From a checkpoint of a small transformer trained on Wikipedia: no biases in attention or MLP, untied embeddings.
MLP neurons of a small language model. Each row is named by its layer, matrix (up: input weights) and neuron, and shows model dimensions 0-127. Each number is 128 + 32 x the weight over its row's rms, rounded and kept within 0 to 255. Numbers have three digits each.
A block is one neuron, or neurons of one layer that tend to fire together. After each block is what it responds to, as a language model described it from the Wikipedia text at the highest values.

L7.up105:130122113112121117163155095192149172068145144155158113104134080115099156142145123145142077150179096189131180140090105148085107098150127123133143111110126139101126142174157094140166124209061075157065129153096162126130048135090135089110095143094088127111101108038172090062110152156106090142140112184096133101182180138156147106200139094148082153172169068145107131185129161162157104080144
L7.up610:065138205147096142141128120176165142130203104128101177110106087101113150126160146147127131149116142169117111183090132129128104091100093158153122162104171150120160145169126118054131086115113091091227162123095107119163114149138098078134065122161150105153143111121171095103149178151156115116172079124114085082160103123156136164135126084148133125085141142174126129131161170204137180080153
L7.up683:116117171203114153146140132141154095143116103045159116066117161056148137161126100220089090115128101124118111126127111137130084169158084119187134144168190125096096117192153141120113117128153148095128169106114089130119088159122168109078148159130133083149130082205159118209158101117144139134107178109148168135103143064154092129156114156155172092139157082165178108080133144138148176067109
L7.up896:126138089119074134157105114158125091094162093141086126128106090122131129091103112139121129081156120206110110153142110149117135104143114201163171082140153151174122118201114047084094065127108134085126184211103116161174099136187084114112156156106102100108109079117150081090102132089121110116144110111138157119159163133089096132193086140182136119101162086192088100202142121146161121097092
Adverb-completing word pieces

L11.up626:134153127142098119107068106078103122118119120148185115112115157116147042123151160161146138128083156105097138103091124145093174146134105073131109162141162122099081187168130126226122137117107126065183178190121125158128140127090099164104168129192130112118148108165155087173162100169109116141099088105145123174144153078133104119123153130110158097119130126135132074122224110113077130142145
Word-completing noun pieces

L16.up27:134144162153132084126071129165114084150129136127135129102127153184122093091187144164080143108150152104141133148098139106135136183163102126204145166132159127122145108133162169204177186089152128105106131150122123160102147198145167145080125073145148114101108102116076087142142109110052144135153122147101125164137104062128164102108118157114138048154177104160129109065144127089097168105159
L16.up44:145160153121141089133179115100164132077150137144106107145129144114137174136128179124111156051144130186092080182077119125113048158142105067165110174164119131111111096126122149141065153140122111136159141148161111108131123138088149154110166144149132125142111172090132102041127084129070114115137104128155112133161064123124134104187100079128096160154154143061173137095158156144166163128132
L16.up62:232158133163128060139128102130123122097067065090118151130147120102124062172136128194136112066153147156129092172119149171113109143123161092108143166095088154138148148113098095180224091151100101114137109153151147114150105136119118136151150099165081111076133127116125179195134133189157111115120148121130147111131085134123125119121141173117123139141098133116122134123172212129192120110100
L16.up105:101155068145131092137164114043120090183155103105166173093172110097125061128116113119169150126180091143115081080115167123109094151091177100110159148121142113157070145200145069122130080140122145149125137137150137179132149135152113163082143148131121159135122158112130141145184176139149110117094147145106124131105169158121148133134134150182155127186140100116128155156170145079201099131172
L16.up126:125141150181123137134098114112098137058156125146129068162118128116126117178087087102210151151147113078156112129135176093127106129173163137094109160149104180113115097091150138120062134105205089118056199124122113049170091138148200120118159154100062114145131105126078132097199124122063160040093077176165069157134070131128126110144112112126120139114126079197105137162134131142155122148121
L16.up236:119153110148121054128183159172106134151152048112122169147102128125078112125118084159176110058186139154139137109133120148135144125118081101063111169046204130081119140146192131162129124101152166135141170140159095190125130140054137109130122121120141130106155095075172109135127135111122098046178121115152176136092122119120122149163172149075102120116112163093164130191129197077169123183161
L16.up313:166143129090104077129156060112102081130074101085117116162095147098124133168137153137148137118179104180107095114103113148150071148155129139101120113072103129102152131120158194208172143151103143081077104146145104138151124126181107134085112161127119118097122107077090120126180137195078144136093141128144141140114107149105122096158104093091229054038107112111161048124142144160186112167115
L16.up353:156127163149149114105118149100109105128125126106104128109095122158181140103155160124107121120148087111142141135091081154139147129148162103170166160198093151099157122155091092172143129138121161093093156151143114087180131154127131135132101070108109135036144112160057138159113072176095054155198085123121112089109162165138150126160163098122190127141146096112104147136132116134141090118079
L16.up444:131141207136110098063131204136139147125115097062174157077069109083089133141172132105202055118135091158102175172091115069168098127110173147191117091188096085153109112168205088160118152127126176178094143163157091115162123151115183209095162088140109109149106121087095164205170143144089163112143142168120124094125094079100056128114148080123172129148139081137134133123163161136123115101129
L16.up451:117153130178166180144169117092155134103118129114152131086200064153110082105136133128098132101124162109105102141072124096134136165159086125160134061178169149101130074099122063156126084105112160151109114111162079109146153116182131163122117163164134123082149105111115163131158162116184130172146095126088156109081141163130116109129091096175147068152096095094102092120202124144186159042163
L16.up457:082204123114179164101185100171134119114088152149147140108140135160124115104153107121117036168078120130067132130069131133206048152107130105095092199109148039138122115146171160083096109181144094112148139151121134133156115086066108115154124143099077097073103142141188094114199111091168146121139084134109151091096074115089157144127136085134109074149117109101113079128153173136135142112107
L16.up580:137177149114136128139140154134135131129098152124139158086101168105102039113103102132135116112117189131111140141099116100141154156152134109099120205104101163137170147145098162075108152125134138147098193232135149163086129116150125145129151118128084143128099217149147060147114150147099142094125171157192116146148179137108115119153123137151133143114151089117132064158114154109111163151148
L16.up589:089203193139142090118132125115042147124139074049097146103103099134083101155180139133140138107177188140106200149119138113152103160161187083158135150141158081067088127145134146118110135179094073196106147138152109166166136124146220126136161082142119132106138168111086121138133127088094165113100125155076133088106124120142132081150168140115126099140064158116147140125124124128086090151143
L16.up1047:144185150113150112124149193120125127110108124123148121115099122113155129103192218114141138192206107158119142153092143122166085145139138115102141189140170088132104085169117137139087118072131122113128119081133126163155148167124098080119117188148107106069116117095130134139205182152122110118106090164126105129175073148151103109151174133117156146150091155061101116120159111115086114088119
L16.up1135:162182101137181103138100117146097171159091125124120170104121111141124174081196154133173095120186109147129150112140178155155077135098157087186150131126140118181091129183093152123126140134127112130150132145112083131130172083155149143058151071161135169123157125101173149165145173115105117163114074144089137128121139073120158153154137093097108157109115069115089072156125173118098114126161
L16.up1142:152174121073160138078146146110124121148127133043170144087117135089080101119092146078118165062130123134097097088091119102137187152106167186115113120162130094106151117147141108153143150115120107158136119146187169087110112150095184077076083097143107145088128152082140085128184172131121130127113162101186117115118152143105120147112124104137185141154162118102131090102155119101168116080148
Physical description connectors

L16.up68:115106153138081124158123097128094115126109157087115135105145146148082141079194145131076161094109062141155145083112120160121153178139077167145123156087108158089162151139162143086093122145082080168108073099123138110173167097116049103132115113168074138066142110125086114144130114130166061172172117115141168104103178147121122099119130183156103143117190145103141099219128111162133169211145
L16.up202:086102126127159130167135135112137141095121082122103124127129114161159139117133169101168087165151113148155066097195152142124149171122129132123164146110113102120078131120109107017088145135174105170140081112172154174148121165112123161150133160145125167108141100102145070098177138116135123147109100083110128151126173125163174157097205183124110152113112095168143173127131058100087139109106
L16.up257:079159114036069124143173127087158135102078107158137104090091112102146162149118110152118130129108102123136132073113098102131163159125137100110138109069111105097123152139153139156106114201167060115166165133111099095158103140128118075148131120122091150102137160166133107138066121136101044079169127126140110139135095121096143148131131129083196106125104151098131147160161180140111193155131
L16.up269:165078128095109099151167184190177095127109150041185111109109150155104203112080100076058154134189087138104145108118158162164098137121135108115077168102162147162190105182160161120159165126134178116103131124081091144121119178112127135136067117175122183120064134113102105154129094094135086086180144157102084120071108153123124113155153103155105161111082054123081103085098108122101125169146
L16.up309:130112088136171108102138116100096075164120137059113102150115097179156147092114226142151090044098087103131111108103169149131158088136096161139097149067096137077147125190134165094117128101121113110159055133092075150112139126119152124153158127102120038157103123155176101101099152153174115106118149006157078083161089053063187121058094081125088147138119157083084131066127099137157112124049
L16.up385:125150165200104101133088090113097072125117125127109090098138122126135154118162083099136091120149083157097175143162115138133091180188136107133126142064129167094171119173167151184116150087158151100097094158132113140082157157117048111159115137114113152148114166149183146160163054150143130156120050053093161110112190168166125109095192127141099129129169099158113192122141110117138128075105
L16.up470:162124150182150089091170131160129121164152135111075139108093161083117170107120111120125120128167144136156132137113148116106074110121137117098155186128117097174138148129167172168093128111119167085160107161105148105158192131104155161137092156125143114093114107179100066095137089149109147065109137128130136166088109160095121191140104095095118159104071124097089184116085082141168180169110
L16.up522:133130160099104152116147128144092077060118134092149142159049127132092113095168126165169029062094141126080137136156169104151141137164166145130116109134106126142162150119142097132106155195162099031078172141118102137118095138155185128104155033107117130106139092122197105126097085148119072133109150106057075126132117122174115113197132125157091092164133121131067108136154125108140179114156
L16.up530:166165119154094033124140079161136105163178191095136104120129105129101124108122078092126187059160112185086124124154103134135124146134105134128105152160138149171131086103099197079052131143117079089145069131098075126091058102157116186141122102161167134121149134084190117161153146154097094136134074125119144103078107153071141144178105087112110173127081105134122139123179137053153170096104
L16.up616:148147124146161087173158158063137146201100115126116092133204131152133099121184093110075112124133103152081113122190130160150162209113165110106148133094112159132115138138065110119113104170096126075115152115127150146098078160146145158099138119141095112088091221153083119131086148120124178099147110091146103072116124141085127131133086145147117181115134154098147118114119134146088081125132
L16.up782:152123151142137121106133163164141066078140059157090146106129184104126120189165109094123125138195089178093176140107160107113128129150168094148171167156070145119124116089166133048100134141087139124108118206118063086123119140120107103089101134145124100076115156078201124171109115135101142102036080134119149118096096114094186124060104084060115101109118123175166117112071154079085162176089
L16.up882:146123121115087071163143129145147122152111125081131104153117150198119140108165111100151159154136060226123181149130193109176169131175111124084100106122178135103112173148121115095081124133071127159139155123131101127088133212130121096162163119149124106108149150068115151146168114173071162137104107115177105090082088051117119140147103097121114170137101059118168167166104182106111144176104
L16.up899:130085114177125133185129196133143207133094122170115147167141120179172139093087200131073109148165076164117140075157148185119110099133142075105114190080132205136147154102137134074061141103107145046100115179133176110117108126155082163089116117100103126209118159108157092148168087110158095153095108161118120159133125123104091185131149149133044179131078119117098140126171175139136184095137
L16.up939:087094135126116172138147153089133154116110111110142101157128100135137108153131177145146141141127093158121127109133172104149107144171188149113154115125126119065058175104153121060120115105172055161110129133083064127092176144126162101120149139131162072131162132130114115084047082135130108114172104133139126166098098146142159091134100147130164150094150153211138146129168117111126128155118
L16.up941:132119159116156138173105142186129104111070185187115150183098114176131126120111137126128132148200068145140139109158177121139113190111172137096126121121119128145091082090131219143134113193165156149160124134145195144109157116133156142110151153189093122115127181110084133126147139117101119093102123088097085173139061050091155113147103104118105122124084155132122129142137100206067158112147
L16.up1173:122202144179112126149091149103156175126150126068155123133090167158129108099121119155063107139185157108137102114136129107057109135065127085143080118153162098111093163167085084125153174139181162128097161167130106109138127119127156123122124173114103171149064175132140119194132183108146091105041080124143180210143213092127131104129224152082086121087213130066117129126094123105122100126113
Initial vowel letter tokens

L16.up26:123145118166121164114183129154103146052110138132126092184130111138114101123105116140117122142182109122105140182117159149141115136145124098107118153106103133125129141102138166072185137129081155109115159082107084123086080108101156107118148065137169102120177114154147116152144156112105075112208126112164127136069152159092161128103124124132118110154069132100099141111124126137139110072125
L16.up337:164108116137064132127149125113059098169135154120096103091108127045099123086151088094139125139167109048083079057118156110130116125143196161126085142008119127139104075169108152128101113122149115138082108120179160150131129116109147155153129172087163126140101103092120142158141159159136064143159159151154133160136127153122142092055150124121135087144082125154116159124024149093176116073129
L16.up373:136130144191163210098196151140105135141108127136097121143087140137141143133160110125087109141099096112037130106126147149112109169153097169105090107076092122151129121147092149100142121103082126104126132133103080170105108066114121108108130130204189123177115069126108108189144160089158090189206154113182129112094153152173153106110138120121125193185168125084150158108084115140171110140172
L16.up447:073118150160152132110206170166168107094116092094143106157109141097186127123112071077119081088113125145132176144118164193129131081148179180148088096094117094106130157168127123092096122089132146079188127161140129114179108135109125118154075087106134116137172131123117141137111166130163128087134064133160088114128174181122132186136187124101079143104105135064129112182090115190109140118133
L16.up532:115103148131131128145177152117127141168122086109149194124087125126128133118122133097111137130121120141142171088129169183157113089125200168147114084120122148056103117162199157125114105130103120136117128134140079066166148094154123135097067146135149112174078145129125124181175117153131110077149107166152162123116131123150140155114151134103075166149139081159148061040113098163140156132126
L16.up627:136154154186147137163094153116114142071148114106143045121081126167123111087101111071176144092160127127109173140125109099119136142128154199157112148112122117159083114096034150151073188163144167161080174119155136133134123140088169106082093153123104119145121057103119115185167135139133120117154076124175151122159088094123184108096115112151139127129116131107097171141113081144135151114151
L16.up675:062106127225164178110142162137110095095081146080144103117117135160082076088126143150104119131106109130090128177174177100147138122190154137145078154116124172190167113119083172118113109137109101083113146127111115118069150084119127123137129134166181176126083127112124172162124154086141098180221087102187117134094142153148115150089088056061082144133087099134132127088104121166170147119137
L16.up919:115098132194115215106174157141125142143119127102074152131102129160120146092160106150096114091107134126095137149110096159080094114141102176097115115129101161159131108155110083122095144098134132113057130151188124132146172075145154111130083157102106159188078119143077179145120153101121056166140172097226121115159138152181163112133122112193128173127161143108110142096102130099154148102116
L16.up934:112191109151149164131125144179122125117101162171164168098123083109135129091135101123124135122096111143091134116101135147112118139193145176171098149086108139144121180118078098112148117103131197052090127062143082155116133125157167124143085184134201182144158115102121139143126132170102113187167105101180069127076120152141116138071131169103105170157121125098104099111137134084178132154098
L16.up935:115113120203108124123118152159072123139128146120136105129134120055099113075084080117104146120104110115048135078100073157120102121143131130126060091097092124137139081179109168117077126094100153103097098081127140140090122082140168143122103149083223156178130094147091143130145174122120050159187134113242091119120131139130186151139161133123166145074097112129100115096056117113190124123118
L16.up942:128148133178134184083120126195144110083132113074200141182163144093160194131148089109107149125139157085108112107090139089091074132148171158135103138063130180100124100125091172104189136107122144099082111102112136094142097129096203169148124123132200175168140130186153164178101139145130074218100090171102118145142112123164129156156091175146103141121064113125136100075144114160145134117159
L16.up1060:097059149199189183120148138130071070070120126063116056202148144113135165101135112092083120131147068075112107189090165099090107113174132143128124103058122143143148122140086147153113131099157138086076101140120103129138137083131168141182091185106157150155120151127071168164158154136128109166141129157168153133118163160131088137164086147120071142159123108159122126078102116186165150148147
L16.up1069:110133128152142177098154158112076120121151128105078102112130091077083101090100073128107122097123107106095132061108067130115106069191177168193100117051103134171113074153106098109075162121093116076073077134137110151112134114130164171151107163153136181151071163134148157202109193092132068177174130132151105150168107055149134132102126152141123139132135123113093128140111165099215096140153
L16.up1086:085114111144156142177134111125117066109112177130152079130131150182123128116119141143132161149107099129087076173076152133152123094177148155092109141109125113157109060062105150127131094168138127077179086095111065171140128085146130112143134138138186096115104149148103144107091130131120118168206158135176129152101096169118075107146109133145067185122160069185112126120156113158155138146106
L16.up1230:127093123086072116077166153133121115082070123150125160100129150124180174043152126101090145103092132154158094112148103137111090138154159163165062155203112176112132099157149169076131120128133149149162146110101156114160128183113131141184152116095121181168075129082113061142169144083138127143180146146142105151153094143136156160154118119093142149174094092109134119145147166055183119112082
L16.up1328:074165096145095117159154139124139143104095113108117110094106138150059130093094082088125189150083123108182136070109141125087095127135079105158152131089145108164132105131157107112095135114124180085087131139094159135123171143156145150117151127162129070118094167140134082132165163100115115155160173100166149117129171143174207123149182120134150075196129118119124101160100161109178129080109
Repeated-name continuation tokens

L11.up485:115151070134164169140179097081157131167145095089146114128110142081101101150141044091116067115157150088103172169170188135155115165141103134134073124127175141179151169143073199139121152150118089126164126159174130120208136142207195089116142070173100066138132162090129124114104128063141142102150152138181156123138154136157174099096128083124146103090125155091141106120125128060170145104129
Space before date numbers

L16.up47:117070101054113128187137140133192068103078130150141110153121147141157151076093136067188095187045083150091086145194135133154180174143134123107120140123109125150127168133124139117199150150160128105099128109150138140158171167175050101137153134100106079115124115186158095176122132115132103072135128143150114110150111127096095096125118155112160061172153101126145127203098147077123111123127
L16.up523:161093147159144140197172142109040141098072167191117154186113117108132104141147155198074159125144151147109071137135137139104132123148149104159128137130124101155195166133127128121185140158120121058150112204057110114149132158088133107126162144185086149119172098135155089167133079156084085124128168107111126166126181172130113112138158167178119093122116048067125130155138119153174150126124
L16.up542:100132186100097201099122150127080124152147144190075096160155138101137138125074161091146134133144154123120161096119118204154121119193152136176136162130124083159080123125143126078173123150113140121128128148137074106160109155146157109123145092156076157107107101215129113103151066118171104072195092056096130092158104173142151133183097135088117132142177118106145116088116173097111075096176
L16.up550:139096138141108065106164142127091083118188105051158045111076108139149107113133122098131106162105109052121170109079122155138148054163125069117166117100115137113167116159059137166135127058076131144171083156123097089139124133078117208084132068053131126109159064127126119101143067196123145142102131189153100145176178140154115157099071131130188159113108136114129134077130138155146147117116
L16.up596:090098143129095137089107127197134169166101126124083082136203129064114124138088073151143147111127071164105142133129139193182145129144102078121108124147104150180075142127139066088112158135073172152138097118139143107159178200077176154143129122136098142122094133127165096125119130134092110105144152155158191098144207134107136167152089119101127095121127153153143110133091083142132136127080
L16.up653:138129133097087161129115140142126142219153134091036120131067107107136139172032133138094141147189149145100135107142166080142173140147096115117116165090141132167235153085174177152135153111109111117169117157133121114120091136097115117095203101136179102184158130153083112133104152110100098098147091135141115121120132108164112125153100158142156194132085115182161085111139100160127136141115
L16.up795:140181235135128175122149127166109163096135081128155095109147134142182121072108116131149098127122131119084118106219118121102126096153096095095122158130173112177130173181081166105142141101088063145114147085084123048188155095069159142158162118171109111086131104120105188141134148116131144152117105127134143169187147142091104172093074095120125078122121128100128148131079156160087152137113
L16.up800:143164134096174124134099104133119085124131115145111165191125131161089142109129160105116110140155164115119051071138120156112177133136152178069126145091135107124093164161166145111097176139113169167100153109097167152121189108124111103188140072105177143084166113209110118113118090134123098051092148106131155088182176138091155196125092105123073160118120172133098157038173079109117158086130
L16.up832:145122118106171098138142173084061159104129154176174141144139105170146121189158085175155135209119104107124103166126106086119179172171068119110121109113144136138070161124131190096146154208114112094154087105131121144082152180085124094120168123206136085078124132156111146145119125048154159174134143160114103151124162133191176123122093137139156148144133116108063088133134029131143140090113
L16.up853:111102126065085125129150174117131100153087111147158096110069167181152035112134110141110120087122134100157094172135139116142099125130144122149165100123161069134124161131127069139137151129035130155137098117152094150092189126192093111112129096095101139106089115160129067096087126141165134105120149141120150068117177210207094134163094109085126098125076152122160136137151178129155138099128
L16.up871:129145149045158158146113100107088081065149055169113084114122127129111124131155197112152121115098094127105151087091133143126137136178114098132076120085162114081098101092097142134152128064087109146170081138124112128143118087143124179090108117098108130081103148120094137152175146142132121118213060147123163169140107186117131120162102133121131058110134157147156127166169166129167106123134
L16.up1025:126107087139101153098094133160095099184130135162172125139089128146161142104156133110087105126085116131089121178179088159168153099126173159138133129157154129133122081121108128103161091162086080131048143229151118095140092159159163132087125128143119121088092074137076185162121082152134119088048104085112093131150116154127095114170081078104116180126168095196131147100107106129163153184132
L16.up1070:051080099155122159102152113091140044179170194147120181119185111138156117129157132135107066094135134138157096107173165115100091190159171114111063117080140142175144137112108101111096101108139112151098104089121121130106098115141162111117146156121140164110180091097088133119127139128120079149137085067168134117212132161146114133165141142128093123052123104085142142137131132187184135120102
L16.up1225:130175207160125215184104194197154139123128133129130117069094125091175115110174172135148140082122116170137122115129119095132135058132193152081107130084125107112155091117169159135068131113150142128147181154172096109114134138145166173109170078073095169127162147080137173106089104125124075116106170124157148139093107183159114125120077181114123116162092071082153098099154125108076101152149
L16.up1305:086082112083153142159125176159160144058109182069124118117135105073075111099133144134150152150119128104116061139094114078140142105037077123103175116123152108110124151138141141100158194128131096140156092166127157144110162157097107054111131132115145141076107184101121098065154135102139161203150150130115156160164157101136132194244118125075131124090145094120117107125115063065102153143087
L16.up1342:143116144054132160056107128095165113148156063130161161133174131091156112085222120120149123077110153139098152106083119179097131078161088165152054138048185061111170049137162107209167144101113122129157136139145083133100135123156143091104155126140121101142115115131104161109140138086176132123131096120131107165127102081066171121126104197148146143113099107161154075157133118151101203112155
Predicate linking words

L7.up137:108145190155081175142114146125101122142074149125142073128085152094104134133118155112103153157132145141132065156115121092135154155162138157103120134124167108075124135122118173091158117104088177177176115102110103177071121192178161155114137136131144113140129203089193179148115058088168145124163119117164154071133172127186119082108132137206054116221074154161122184160119144096123181130155
L7.up710:156153168114106128094105085133072158073147153126072134087116147139111129122206152108109136128143135171161085178101104184110111133158121099146117124114141140103168088164168194115116137102092122157155147138092135140166119154106195088102115106202148096132130159090152092141171112140092096111119209152166138113129141110142204157132116100098115108170128108125095070118102121118157150112185
L7.up1064:119100171099136110165091101087107181164128105114122155118110190193096122086175117178121107143197132125132132140075145163155140126164100076133084165071153134059123089126139197101196101116173130076171084076135063176151136145099118139092137139151084126112132159104181124151160103165062133125150146155168127152128130139146140057117079130134140126192092142120093132085066110078147161117144
L7.up1219:094176149143126192167143150119105146123168119107061207122190150130096181129128078099172188121077173105153123205089142154136093101166137155181080103126116126074105151057116090128096163179170134147124119165127058117150127122189103173108123133128108095134114163121142125131110088099164159136158173112191094182137126151136105131117182094149127133120062144176101116094121106124129092147169
Life-date range separators

L7.up358:208086172150125108131107073190109088106140072091102080198161147133166130090105099158127098108142110103131169128093157127125156091143145095101073132125149126129095123148080133163144078155132139094111157143128128100144085108069162140156139108148119207145170131145131102097134089085135075093067150065100076118180133133147138116071182143140112134136078127117109161149105146143117115123112
L7.up633:180120154158086086095103130122078167202092100096155142137132112170177202097135141086103101075156149128119124158134194164129082128143114117122105180142132129113138143159175185142166101227122098104142157101174117174192138087108104199140125117168118119144151140123093079174143122122119075133099173118044151125163172136124157144114132111110123142119147114109116154093164060157112142139132
L7.up698:104097180206094114129148090162153152120071095092159122101109119107095190113116112086130160129103147115130144106091131087175101152192097154157135184114073073109114146165152101093126130078138117076128168109134091146116104134157168134105204079143098112197061136105101109161195063076148096146126135099095107146115078177161128092107124113159175157133132128155167100149108163111127098107122
L7.up959:114130177136073148141148082107102118124075079104164183158084119074138133178100133118123108124161096143098115150124193143136084149085095108112078121182121111128159133192096150144164117147188088146119147114141118138164154114154093145116107084193121186102146141101125095082173070096097140115139089116081082118178125108116134111119099117143153138108113130088139078142169109115150135083159
A/An token form

L7.up36:091129126162114167117087108096147114095088101084092153082115160102139125092179170188104077126115142136126170082146082110178078127090136150114106178141101053139188116156142117099161140133106149153103107138080145114121061154146088109116121137136171119131143113094178110121128123138089082111125118084090119199076136153147135096153068149061055161145107144141133122139128151134097145120151
L7.up158:143175131120114168110104107209163149098076120109094116109109151142146139094164125108118093150120063097131142169149082123129087169149110106161081156169156079126114118135120101130067148166142129131049142160121102124158118119127097104135092100095144094146122174147103130092120083117077139159134108122120111144182103107101120123154100176077006080158132150127120114119099142134080128104153
L7.up643:119140201135171168163100095173122080127095119058147134145117105147078171088180136158110143173114134090132138092132113153206127095157111139102081131151136101141151162159136095061153159101146139077050119104088122121213109179097137093163124104110128094115136149119175125121118094159110111123158108133131100138176123151123071169116095134086151128176070161189129111119098143150089133144114
L7.up1082:136111133117103128101121095119173135127102083098113133138100163159119155163111134138058149101126132143104107099190036117156119127135098160140099175104193105154135117102114112135112166160150085110125152101141064152080126185130159179122154097161168093114160146130128132110112031158104074118121113148129185094129137132156159088123127210094102094155187060057112169107127114147115159117107
Word-start fragment tokens